python train.py --head_dim=64 --norm_place="pre" --parallel_block=true --lr=0.00466 --beta1=0.95 --weight_decay=0.061 --decay_fraction=0.85 --doc_mask=true --train_tokens=282800000
MLP neurons of a small language model. Each row is named by its layer, matrix (up: input weights) and neuron, and shows model dimensions 16-79. Each number is 200 + 30 x the weight over its row's rms, rounded and kept within 0 to 999.
After each neuron's rows, "fires on" lists the tokens most often at its 100 highest values on Wikipedia text that the model never trained on.

L10.up427,146,224,213,172,215,243,230,213,251,180,197,217,269,222,187,270,178,192,191,145,254,216,141,114,235,204,163,246,144,154,200,186,217,148,167,223,196,190,191,218,173,168,223,173,239,131,206,191,173,240,204,178,236,224,154,192,153,201,225,219,178,259,158,160
fires on: "1", "9", "0", "8", "7"

L4.up888,196,189,208,216,221,198,217,207,215,248,213,197,174,149,181,188,184,213,178,171,226,238,214,200,177,207,206,235,189,211,170,145,163,150,203,219,219,205,197,192,230,220,226,213,182,184,199,191,159,181,154,213,183,192,221,219,216,142,168,234,157,196,210,149
fires on: "s", "5", "es", "ed", "al", "ix"

L4.up66,189,230,201,228,202,157,222,200,183,237,184,232,177,196,233,150,237,200,165,163,169,213,207,252,193,150,178,157,193,168,170,175,263,168,238,190,182,132,183,208,241,218,181,200,221,161,216,196,199,224,166,152,204,162,251,235,207,179,235,241,231,212,188,196
fires on: " in", ".", " from", " |", " =\n\n"

L10.up688,155,157,208,248,148,226,264,205,187,202,197,200,124,198,177,240,233,212,214,124,210,206,200,200,204,235,145,211,175,121,189,219,225,179,198,209,207,190,152,166,193,214,204,146,188,217,214,160,245,160,209,178,220,241,270,226,187,172,221,187,203,229,207,194
fires on: " of", " |", ":", " to", " in", ","

L5.up534,161,225,189,195,185,263,231,187,185,205,231,254,171,194,197,190,257,212,172,162,230,195,209,223,226,242,188,129,199,187,157,186,204,255,226,175,210,179,251,189,201,240,198,163,204,217,209,166,158,203,155,207,209,203,191,186,186,154,162,238,234,224,211,211
fires on: "S", " dis", "Early", " High", "G", "7"

L3.up667,140,228,220,220,155,154,179,217,198,196,152,189,176,215,259,193,234,250,221,183,200,184,188,243,142,258,182,203,245,184,180,158,171,175,196,153,216,232,249,153,223,214,207,219,226,192,181,189,250,171,225,234,165,156,222,159,213,181,211,257,215,167,162,238
fires on: "8", "b", ":", "7", "p", "ig"

L8.up819,169,214,237,231,185,204,201,193,202,183,196,184,132,226,251,193,202,169,248,226,172,180,202,243,212,136,201,238,246,196,152,191,217,185,214,186,197,236,219,196,207,162,227,199,211,131,163,158,201,184,129,220,190,227,163,222,226,197,179,176,211,208,208,198
fires on: " ", " (", "9", "0"

L3.up648,178,151,247,218,164,228,227,139,188,197,178,236,182,200,129,238,221,240,184,192,179,165,193,207,201,203,176,212,174,158,196,259,202,194,179,231,282,195,244,219,192,229,209,181,228,223,178,182,236,139,167,232,222,240,221,210,173,155,193,183,241,248,214,223
fires on: "0", " of", "ly", " Website", "1"

L6.up153,149,171,218,149,153,220,192,168,191,206,246,225,226,180,196,209,227,184,208,180,205,215,248,224,245,217,242,240,212,206,254,180,219,204,250,140,177,214,227,157,156,128,216,187,211,178,192,178,207,168,259,208,244,143,156,265,212,191,239,214,149,226,176,220
fires on: "re", " Le", " le", "he", "e", "le"

L10.up625,245,206,184,200,240,205,229,195,208,170,249,159,236,207,195,187,182,238,184,221,171,219,248,224,212,223,229,218,216,185,163,129,236,239,215,282,218,166,218,189,201,165,149,167,170,182,189,202,220,213,215,210,144,249,206,121,216,217,222,195,231,238,221,173
fires on: " ", "-"

L3.up470,202,211,235,228,186,193,214,223,205,203,155,156,155,242,173,199,167,210,188,194,212,249,173,213,200,197,193,185,217,176,191,180,187,167,244,187,166,196,179,145,184,121,211,246,215,186,245,178,190,283,165,119,212,209,205,211,229,199,233,238,196,176,204,204
fires on: "0", "9", "2", "5", "7", "4"

L5.up402,162,141,198,169,202,168,200,240,193,198,156,208,176,214,240,190,197,235,170,182,204,248,216,238,192,190,177,196,130,203,235,197,180,214,185,171,182,173,174,179,226,203,202,202,241,211,218,177,220,256,219,162,179,257,232,151,212,203,206,150,170,232,215,213
fires on: "0", "2", "1", "7", "3"

L6.up650,190,184,273,286,205,181,209,209,228,185,176,145,243,209,183,216,157,241,229,227,197,225,260,212,197,146,240,215,154,250,167,187,212,195,183,207,198,209,167,167,227,196,189,168,197,172,215,227,244,229,209,242,196,227,213,214,197,248,247,210,171,250,226,216
fires on: " from", " (", " ", "1", "9", "6"

L8.up650,145,185,228,212,223,192,232,249,169,200,140,254,210,200,208,214,261,164,216,213,164,242,210,174,158,184,202,225,188,169,191,214,126,190,236,208,205,126,174,130,198,162,191,235,207,161,173,212,171,227,259,212,180,264,174,193,245,232,134,213,185,228,238,158
fires on: "0", "2", "part"

L8.up124,149,195,222,200,164,182,197,180,267,200,227,184,133,230,233,191,190,181,227,229,228,164,219,141,212,169,190,254,156,187,230,149,185,198,192,181,204,237,276,194,225,140,243,170,219,129,214,231,203,241,200,180,137,243,228,228,234,177,158,204,173,197,222,159
fires on: " ", "0", "7", "1", "9"

L10.up718,166,231,235,199,174,184,190,131,196,185,244,199,128,231,159,184,245,199,203,215,162,246,222,187,203,179,205,183,258,198,222,164,193,230,243,181,139,175,237,154,213,137,146,137,203,165,214,187,170,197,231,237,208,231,196,194,161,184,217,236,223,194,217,199
fires on: "e", " de", " Le", "'", " De", " La"

L4.up111,249,232,200,164,182,225,192,210,184,171,171,191,180,177,173,177,231,172,228,178,218,212,169,153,201,251,141,248,180,218,175,214,207,237,212,184,220,167,146,146,244,214,137,181,239,218,235,217,174,187,174,228,180,229,151,184,198,155,196,234,214,203,182,145
fires on: "'", " of", "ic", "u"

L8.up135,210,185,181,208,176,191,203,137,238,163,212,207,157,265,178,160,211,173,164,231,213,221,218,163,291,210,167,172,241,216,203,235,187,157,202,173,196,216,184,214,214,155,224,175,171,203,171,164,207,250,181,195,180,174,129,234,186,186,213,160,194,139,176,179
fires on: " ", " States", "nia", " Carolina"

L3.up492,138,202,182,205,247,196,223,202,222,183,166,238,168,158,216,191,195,230,146,183,188,160,181,204,195,209,151,224,169,179,193,173,248,228,214,155,226,212,245,186,202,172,134,223,184,172,248,214,234,194,174,160,208,187,174,231,212,150,194,235,222,180,222,180
fires on: " of", " int", " ac", "ict", "ing", ":"

L5.up57,211,113,233,239,222,234,181,199,202,141,198,147,190,203,210,169,181,175,158,232,163,181,252,221,232,170,202,167,218,189,148,184,201,191,177,225,217,233,253,245,243,155,212,162,221,222,193,212,201,278,183,192,231,234,188,256,170,270,234,174,166,195,232,228
fires on: " ", "i"

L5.up317,228,241,201,184,228,182,266,179,223,202,164,200,152,164,261,210,238,164,201,198,194,234,240,169,222,192,222,161,252,198,241,152,231,198,191,164,111,182,160,198,212,202,143,203,191,191,177,179,187,228,198,237,225,214,221,162,254,214,151,199,165,206,212,224
fires on: " is", "ar", "ol", "al", "on"

L6.up486,196,200,256,213,166,239,228,210,117,214,239,187,172,165,230,221,160,219,251,160,219,242,222,226,174,169,133,187,208,224,248,179,168,212,236,161,216,223,174,228,171,142,140,189,185,182,181,194,199,201,184,229,156,207,188,201,184,168,257,148,166,211,261,204
fires on: " (", " N", " p", " ", "nd", "–"

L6.up874,155,238,221,188,207,217,164,237,209,216,200,207,180,191,235,155,188,198,220,159,197,211,194,200,186,181,190,166,223,230,136,189,226,200,222,226,172,153,199,188,160,223,184,260,153,208,225,217,213,230,112,255,223,194,225,191,222,131,173,219,166,212,167,196
fires on: "l", "s", "t", " Pal", "al", " Sal"

L7.up201,181,250,224,219,222,192,213,161,240,215,234,194,221,210,191,240,238,237,229,204,210,158,186,185,238,232,240,214,227,232,162,183,183,195,190,229,197,186,227,230,230,225,173,234,235,186,212,189,165,252,100,154,184,217,237,166,183,271,242,186,233,234,152,219
fires on: " f", " comp", " Comp", "F", " insp"

L3.up408,218,176,155,227,106,165,180,231,214,231,217,172,208,243,238,190,186,170,201,218,230,240,191,174,248,210,223,196,188,189,176,228,203,171,203,182,176,217,180,217,190,176,213,229,245,223,148,174,229,253,224,186,228,153,206,241,182,231,180,150,170,180,156,189
fires on: "]", "\"", "it", "”", ")\"", "Billboard"

L6.up480,195,184,220,164,217,215,213,148,188,220,210,192,197,238,242,274,166,173,228,139,136,253,230,264,160,159,208,155,185,178,218,151,215,191,222,178,227,200,207,145,167,204,167,147,194,191,186,142,159,152,264,231,220,171,206,146,228,233,239,214,181,222,183,198
fires on: " Le", " le", "History", "e", "re", " bar"

L7.up703,235,211,244,215,248,182,196,154,255,191,146,268,190,165,187,220,214,220,170,143,211,185,201,157,248,242,258,126,157,225,219,196,199,159,234,210,197,210,150,198,197,205,157,202,197,176,187,119,237,209,205,203,200,209,218,191,174,231,240,216,195,217,232,195
fires on: "0", "3", " in", "8", ":"

L5.up153,250,220,215,186,177,233,210,223,203,228,170,169,221,232,207,182,151,202,167,168,164,174,253,233,209,229,151,196,226,188,165,156,178,198,186,188,192,186,186,168,155,230,219,246,207,241,188,185,226,198,202,175,232,195,206,217,209,183,182,220,202,195,203,133
fires on: ".", ";", "\n", " of"

L5.up298,229,212,158,182,177,166,235,197,207,267,197,187,144,187,235,227,168,131,219,256,235,163,150,242,196,201,193,146,177,177,194,214,186,190,201,161,191,167,222,151,183,209,121,239,222,202,212,199,157,157,244,211,222,189,210,210,202,217,196,254,220,215,214,161
fires on: "\"", ")", " |", "'"

L10.up587,204,160,262,204,250,186,152,257,272,220,233,239,238,152,184,222,221,178,256,151,193,209,186,223,222,182,253,213,173,229,228,165,147,177,158,224,177,206,181,211,191,213,201,186,204,217,207,127,188,172,212,167,213,224,200,173,152,259,179,166,183,249,224,244
fires on: "3", " Al", "5", "4", " al"

L6.up310,198,211,224,195,181,140,245,162,222,168,205,178,220,237,200,268,200,210,214,166,242,122,242,211,274,229,224,255,210,222,198,185,181,215,206,186,208,261,192,157,186,193,251,195,201,181,200,212,185,237,183,213,183,216,144,253,221,188,257,209,188,186,180,184
fires on: "0", "9", "2", "8", " by", "7"

L4.up156,190,215,181,169,209,199,214,171,245,269,212,179,166,186,215,186,212,185,199,171,220,199,226,196,160,207,178,200,292,159,116,194,217,186,198,224,245,182,223,211,215,213,236,207,250,142,236,197,183,189,222,194,172,126,271,245,158,133,234,177,248,191,165,135
fires on: " |", "\n", ":", "."

L4.up425,152,233,253,177,232,154,237,207,176,208,203,213,172,230,166,163,183,256,199,158,181,206,218,197,268,208,206,167,196,212,200,221,194,201,198,155,196,188,229,287,188,189,205,170,176,211,254,186,206,216,226,228,139,180,223,237,224,254,212,221,231,203,183,189
fires on: "b", " \"", "_{", "ir", "ab"

L5.up579,226,211,247,223,248,201,245,232,192,168,209,248,222,189,212,191,191,212,224,171,148,232,209,221,216,177,202,225,239,148,240,189,200,140,228,200,195,231,169,156,205,240,223,190,189,204,202,178,224,191,187,141,148,203,162,193,195,233,174,178,215,240,176,200
fires on: "4", "0", "3", "8", "[", "5"

L7.up58,231,209,208,210,170,159,190,152,209,196,189,127,173,249,197,205,161,174,202,161,179,197,182,163,191,217,225,257,242,237,187,203,250,223,135,231,174,175,124,209,202,204,190,190,210,213,184,179,217,192,228,146,196,180,189,193,205,242,221,205,177,195,160,206
fires on: " V", "v", "m", "V", "-V"

L3.up100,175,237,184,213,241,168,212,268,222,192,206,256,178,210,191,167,211,182,190,165,212,223,137,201,176,214,157,199,179,231,147,183,172,182,184,210,225,192,162,198,197,168,230,227,185,182,120,187,209,178,195,228,190,172,235,156,217,198,185,132,233,144,230,244
fires on: ":", "aged", "et", "):", "ric", "un"

L7.up842,172,194,230,213,201,215,159,220,192,194,227,183,204,211,177,169,201,181,192,153,223,207,197,226,266,258,224,208,145,253,224,206,192,198,196,232,224,213,170,216,194,206,192,205,256,146,243,149,169,147,181,192,166,198,202,215,199,237,225,197,200,197,210,256
fires on: "1", "3", ",", "9", "–", "4"

L5.up324,265,181,186,176,169,198,204,154,175,165,212,203,168,214,170,219,240,192,235,199,169,235,147,247,222,183,150,190,210,219,189,226,164,192,173,240,161,174,230,166,221,173,169,192,231,170,217,165,259,200,173,228,213,200,229,195,206,129,197,164,222,205,170,143
fires on: ",", " to", ")", " and"

L6.up117,202,229,210,223,223,215,245,237,204,203,184,213,152,174,204,194,148,205,222,227,148,171,248,169,206,229,224,255,190,186,152,191,160,217,160,218,211,188,235,202,173,187,209,228,220,205,225,157,168,221,182,136,217,168,231,243,179,204,232,269,219,176,185,131
fires on: "\n", "D", ".", "C", "G", "A"

L6.up491,204,183,242,222,180,209,182,190,199,180,190,242,222,210,175,185,224,216,203,181,192,155,158,157,258,167,178,179,177,213,246,202,189,216,220,231,199,139,190,194,186,171,236,205,177,171,194,222,187,242,236,234,229,218,168,204,216,240,135,207,210,234,235,157
fires on: ".", ":", ".\n\n", "om", "art"

L3.up883,222,163,243,252,186,193,254,214,169,164,222,210,170,207,174,178,156,201,228,237,180,185,213,184,213,171,205,233,197,213,158,159,198,216,222,178,222,213,240,219,266,179,198,127,237,176,231,241,181,231,140,233,192,209,146,207,204,184,227,235,186,176,154,223
fires on: " ", "1", "8", "0", "3", " of"

L7.up164,154,214,224,251,222,183,224,154,245,230,203,198,146,195,211,184,212,200,169,201,195,226,196,196,171,200,180,235,191,215,221,194,237,215,200,201,185,202,170,172,226,197,186,215,226,175,211,182,139,227,188,134,240,210,156,218,202,224,214,203,147,251,229,158
fires on: "ov", " V", "av", " v", "re", "v"

L8.up369,155,168,220,247,176,235,261,183,180,203,266,117,130,219,211,195,212,187,203,145,206,170,174,204,221,192,191,197,253,178,212,206,162,180,186,194,139,194,218,186,242,219,181,168,175,228,210,178,222,195,196,148,161,231,183,187,237,194,156,211,145,246,194,187
fires on: " of", " v", " B", "-B", ","

L8.up29,237,175,177,204,182,198,163,170,198,240,161,198,198,159,170,235,181,222,164,147,247,183,189,185,199,194,147,205,210,145,209,230,221,132,152,200,222,178,185,189,212,204,217,159,240,186,194,187,236,196,208,167,177,196,183,184,166,152,230,212,205,243,210,174
fires on: "0", "7", "5", "ic"

L10.up561,219,233,222,236,191,235,240,180,177,255,175,156,238,166,242,186,227,195,211,123,189,206,197,193,170,152,179,230,170,220,235,179,230,143,224,184,189,194,192,251,267,105,177,271,214,173,217,219,193,191,235,186,200,173,202,195,236,200,198,233,153,191,209,223
fires on: "1", "9", " ", " (", "7"

L5.up267,178,256,190,215,261,184,231,162,188,169,165,221,249,207,242,199,217,188,166,216,198,209,244,124,213,188,192,193,175,170,261,209,217,181,199,182,201,181,209,184,144,155,203,191,197,215,201,202,245,204,218,205,209,203,130,215,218,201,214,170,200,211,233,170
fires on: "-", " \"", "el", ":"

L7.up275,183,168,233,191,191,171,190,228,203,197,229,183,208,153,238,244,196,197,195,202,195,165,188,149,209,240,177,169,195,178,179,198,181,202,199,171,255,193,185,222,185,140,162,227,173,212,174,185,222,212,163,125,204,207,181,177,240,207,217,190,139,193,215,237
fires on: " f", "-", " F", " ", " Abd"

L8.up632,208,196,231,208,252,142,199,126,178,179,207,206,210,247,200,216,150,216,196,233,211,221,186,231,235,207,210,207,232,180,202,174,231,223,172,173,244,172,216,211,191,241,206,230,171,169,206,216,185,148,205,192,169,160,191,205,165,162,218,191,195,147,152,208
fires on: "2", "7", "5", "6", "8", " |"

L4.up673,236,231,210,158,245,151,191,180,196,225,155,200,163,152,204,212,188,209,213,278,219,226,216,217,276,202,182,141,208,159,168,198,207,194,138,165,189,215,220,211,193,178,171,218,170,146,212,173,192,166,201,161,222,184,163,205,207,198,222,175,201,179,143,219
fires on: " as", " –", " (", ",", "/", " vs"

L5.up616,202,182,247,217,163,174,195,202,211,208,176,190,181,252,241,211,172,240,245,173,225,226,199,205,260,185,223,182,218,194,229,203,208,185,188,189,206,141,198,186,149,148,202,227,202,193,153,211,178,203,210,189,194,216,201,228,227,192,149,213,165,238,226,188
fires on: " |\n\n", ".\n\n", " Website", "\n\n", "."

L3.up682,265,191,185,220,235,190,219,178,228,243,219,147,153,215,204,272,162,210,209,206,254,139,192,219,151,233,189,129,229,240,229,209,165,177,227,180,169,213,209,179,170,165,188,258,187,195,220,175,202,207,205,148,170,227,182,232,195,177,177,209,181,229,203,211
fires on: " |", ";", ")", ",", " –"

L3.up364,196,195,198,183,175,275,215,218,206,261,229,226,225,211,174,263,192,190,177,149,211,195,192,195,166,171,112,172,241,205,183,195,279,182,206,231,185,194,181,201,150,195,166,207,205,151,206,280,180,178,174,230,196,193,153,225,233,165,185,175,245,188,183,226
fires on: " of", " |", " for", " at", " to", ":"

L4.up230,192,215,202,197,209,213,224,219,235,226,154,246,180,227,205,190,238,257,149,221,184,183,178,231,229,135,149,166,203,218,148,208,255,166,175,162,182,194,192,157,183,209,193,218,147,156,224,183,211,179,189,229,209,244,183,263,162,214,168,183,212,196,183,212
fires on: "2", ":", " of", "ik", "ig"

L6.up296,193,173,218,182,202,144,252,164,206,231,178,171,180,223,179,236,173,246,222,176,161,165,206,228,237,181,205,210,219,209,178,172,208,192,173,122,150,232,236,250,209,218,183,182,198,200,220,153,219,193,195,188,161,175,153,206,226,192,259,130,174,211,230,189
fires on: " b", " and", " B", "ab", "b", " while"

L7.up68,236,156,266,181,189,218,256,194,190,201,200,223,242,180,252,232,162,226,210,185,178,207,209,192,235,145,196,199,196,181,224,162,208,177,188,264,228,145,216,207,157,141,199,242,210,201,173,202,188,237,218,228,188,254,161,202,209,217,201,169,199,225,192,161
fires on: ".", ".\n\n"

L3.up509,213,156,196,212,211,209,181,209,233,194,272,197,228,167,167,190,247,226,146,265,212,199,239,209,204,273,186,174,226,177,240,155,196,181,233,231,207,129,156,224,225,165,107,149,175,210,182,161,191,220,169,168,219,225,184,198,187,212,201,155,172,191,196,207
fires on: "0", " to", "ater", " A", "-"

L4.up224,156,176,182,237,194,222,166,183,194,173,223,254,205,267,242,217,210,175,155,158,207,231,229,198,212,189,190,215,245,225,224,173,188,209,228,202,155,245,189,219,166,137,139,223,193,197,192,242,211,192,161,230,214,265,165,197,185,237,196,264,192,148,191,246
fires on: "te", "il", "un", "us", "en", "u"

L4.up394,228,195,169,224,200,228,226,192,195,205,188,206,212,195,190,183,204,179,162,233,170,212,201,230,172,224,149,208,239,213,226,167,205,185,195,267,189,189,170,264,175,194,215,189,231,199,170,152,240,187,208,157,183,193,211,262,208,176,179,247,211,187,202,171
fires on: ";", " and", ":", "."

L6.up658,189,211,208,185,150,189,210,178,201,192,222,200,188,141,205,224,218,177,227,162,168,162,160,174,165,238,163,214,178,167,190,248,181,216,208,192,217,238,245,175,233,200,193,203,211,190,237,225,271,158,146,219,228,206,186,192,236,163,215,197,235,204,178,157
fires on: ",", " of", ":"

L4.up463,143,182,217,257,184,234,193,218,197,189,217,172,244,239,191,157,187,182,156,203,187,219,252,205,196,228,179,236,177,144,179,232,179,207,234,222,216,214,154,176,191,161,164,138,176,210,219,172,205,170,148,213,180,265,167,188,204,173,156,219,197,188,184,174
fires on: "il", "us", "as", "ir", "ive"

L7.up712,265,148,241,161,176,229,223,225,195,201,159,201,215,180,200,198,193,216,200,253,149,204,210,191,273,176,177,194,194,207,220,181,214,160,154,176,203,165,228,131,175,200,157,195,145,103,139,198,215,208,201,176,187,208,242,181,165,161,206,195,188,191,226,230
fires on: " C", " c", "C"

L4.up776,190,217,215,193,195,178,207,211,185,164,148,114,186,201,220,173,139,240,235,211,274,182,156,196,191,219,253,207,221,213,177,199,237,186,178,192,191,212,210,156,203,168,123,209,281,127,208,194,196,256,200,130,219,153,188,207,214,216,199,165,240,197,141,218
fires on: " and", " &", ",", ":", " –"

L10.up349,181,194,214,191,194,210,188,198,226,177,113,173,227,211,167,258,182,220,173,210,178,244,150,212,192,165,238,232,185,203,156,214,181,147,219,233,188,184,194,180,163,220,225,193,158,166,157,172,208,198,235,212,197,226,187,242,189,203,212,162,156,219,211,149
fires on: "0", ".", "2"

L6.up757,204,226,229,180,181,212,257,189,164,220,219,267,198,222,253,164,204,205,244,204,153,124,152,196,164,152,205,219,242,207,236,220,188,189,219,215,196,185,236,238,142,161,164,178,171,188,185,179,148,208,223,200,240,219,166,220,235,226,141,222,215,231,217,195
fires on: "6", "4", "7", "2", "0", "3"

L3.up787,176,136,147,238,205,159,173,207,203,194,247,170,185,134,210,188,161,203,207,248,162,198,205,213,187,217,206,159,197,183,190,190,231,174,186,229,260,173,127,200,206,183,176,195,223,192,212,194,203,161,209,126,192,210,202,99,149,214,184,210,195,202,182,200
fires on: "-", " ", "-A", " A", " Ne"

L5.up192,184,193,224,209,193,220,217,185,204,186,200,260,200,231,262,236,186,212,201,206,126,181,191,184,198,229,181,187,194,216,229,225,169,185,186,238,210,167,172,164,228,162,208,260,190,170,195,196,215,247,215,196,197,197,205,229,193,229,172,195,166,215,183,152
fires on: ".", "\n", ")\n", ".\n\n", ")."

L3.up437,162,203,196,182,198,180,204,223,150,231,194,212,178,256,196,240,197,181,175,198,224,191,275,184,186,167,168,243,225,218,175,222,222,184,214,202,180,146,174,171,171,209,206,244,230,132,244,161,228,205,223,93,219,216,137,213,241,209,213,207,195,218,225,237
fires on: ":", " to", " by", " |", "The"

L3.up533,209,244,171,175,216,223,174,211,185,223,211,232,216,179,200,187,240,215,211,171,185,218,235,154,195,164,186,225,260,133,251,185,253,212,212,214,219,191,184,188,196,224,153,183,172,153,200,161,250,176,174,179,214,202,243,174,213,240,169,205,218,197,230,251
fires on: "ar", ".", "al", "A", "an"

L4.up649,235,163,245,211,151,223,238,211,210,176,221,216,224,180,201,186,166,234,192,187,236,214,191,239,182,171,214,208,174,227,178,172,227,152,245,219,210,212,202,168,220,191,205,219,148,204,224,179,165,267,139,204,209,168,227,180,238,183,218,160,191,177,211,163
fires on: "0", "3", "4", "."

L3.up365,168,216,139,239,248,200,218,161,204,239,143,256,221,169,236,183,223,175,244,220,244,164,270,191,211,186,202,269,202,209,184,160,227,171,241,170,234,204,213,183,185,208,180,133,201,162,226,179,207,221,224,198,191,182,215,193,199,159,197,157,169,189,248,228
fires on: ",", " as", "o", "ant", "uc"

L10.up319,205,195,218,182,190,245,197,185,207,209,213,233,193,211,236,241,182,202,197,159,214,148,182,190,191,233,191,202,164,183,204,197,238,210,170,207,209,240,179,223,200,136,225,197,189,158,216,190,212,248,234,184,161,143,219,248,195,226,212,191,185,189,238,199
fires on: " ", "1", "2", "8", "9"

L10.up128,183,163,127,222,221,246,246,211,166,170,194,220,196,167,238,164,190,165,201,216,261,173,234,280,190,235,181,199,238,240,178,180,198,161,269,230,218,191,144,192,166,150,190,208,152,212,169,162,260,205,200,250,198,183,164,174,203,177,200,226,224,202,150,191
fires on: " N", " not", "w", " gr"

L6.up92,184,266,163,180,238,200,197,197,163,221,171,203,224,238,223,248,139,226,211,259,246,244,217,193,184,189,161,191,170,164,169,164,190,196,174,198,210,217,196,193,226,185,186,150,196,165,190,215,198,227,198,175,235,145,188,243,246,203,190,139,200,189,243,200
fires on: ",", " \"", " as", ":", "m"

L5.up593,163,179,203,197,179,264,189,177,208,191,173,174,195,257,226,206,231,261,211,189,140,166,208,212,227,162,181,233,231,227,184,234,225,209,224,198,210,160,161,162,147,204,203,223,189,214,184,187,218,179,234,201,226,205,254,213,175,229,177,187,215,195,170,159
fires on: ":", " or", " as", " considered", " of", "ly"

L3.up848,173,212,195,143,225,158,255,204,159,172,192,192,232,252,243,192,208,210,195,143,224,166,221,230,216,226,197,202,174,235,157,176,193,204,181,144,220,192,222,166,182,148,216,207,180,191,207,171,182,252,220,275,180,214,178,138,202,144,226,182,223,141,200,223
fires on: ":", "):"

L3.up416,199,211,188,213,192,196,194,180,232,230,209,162,197,175,197,183,196,233,187,184,183,165,191,195,171,243,203,225,215,214,175,191,192,221,204,201,151,170,111,131,169,201,182,235,192,161,187,208,212,225,212,129,215,225,164,213,217,239,178,182,245,181,221,179
fires on: ";", "v", " of", " V", " =\n\n"

L7.up508,215,202,281,152,188,212,218,199,200,176,218,206,204,221,166,222,207,179,236,234,176,209,169,197,225,189,211,185,213,260,213,215,192,209,231,215,204,220,198,138,185,191,190,154,179,190,185,232,215,177,225,162,197,198,183,194,216,215,213,220,213,196,210,233
fires on: " P", " T", " Ch", " St", " C"

L10.up251,217,185,250,183,184,214,201,188,171,177,192,224,148,222,139,170,195,172,257,187,248,253,212,170,209,193,219,156,158,195,204,195,186,231,198,189,183,213,139,155,180,189,184,220,183,188,183,157,198,173,200,154,235,193,238,217,229,214,215,183,219,201,213,194
fires on: "3", ".", "2", "5", "0", "1"

L7.up795,178,186,254,211,209,204,235,182,213,165,232,238,198,202,237,233,193,243,218,172,186,167,164,157,252,192,244,192,202,190,221,191,182,200,187,186,204,156,222,199,194,150,201,213,149,164,168,178,203,244,229,178,179,225,164,201,211,288,195,142,176,228,242,171
fires on: ".\n\n", ".", " Website", " was", " |\n\n"

L4.up447,149,183,152,191,202,236,217,176,203,207,168,163,236,196,233,190,214,204,251,178,223,167,179,194,285,189,190,189,148,225,203,201,215,169,236,160,189,199,165,230,237,145,205,207,160,156,202,199,178,204,246,262,181,211,223,255,211,196,153,208,214,163,192,219
fires on: " of", " in", " on", " by", " at", ":"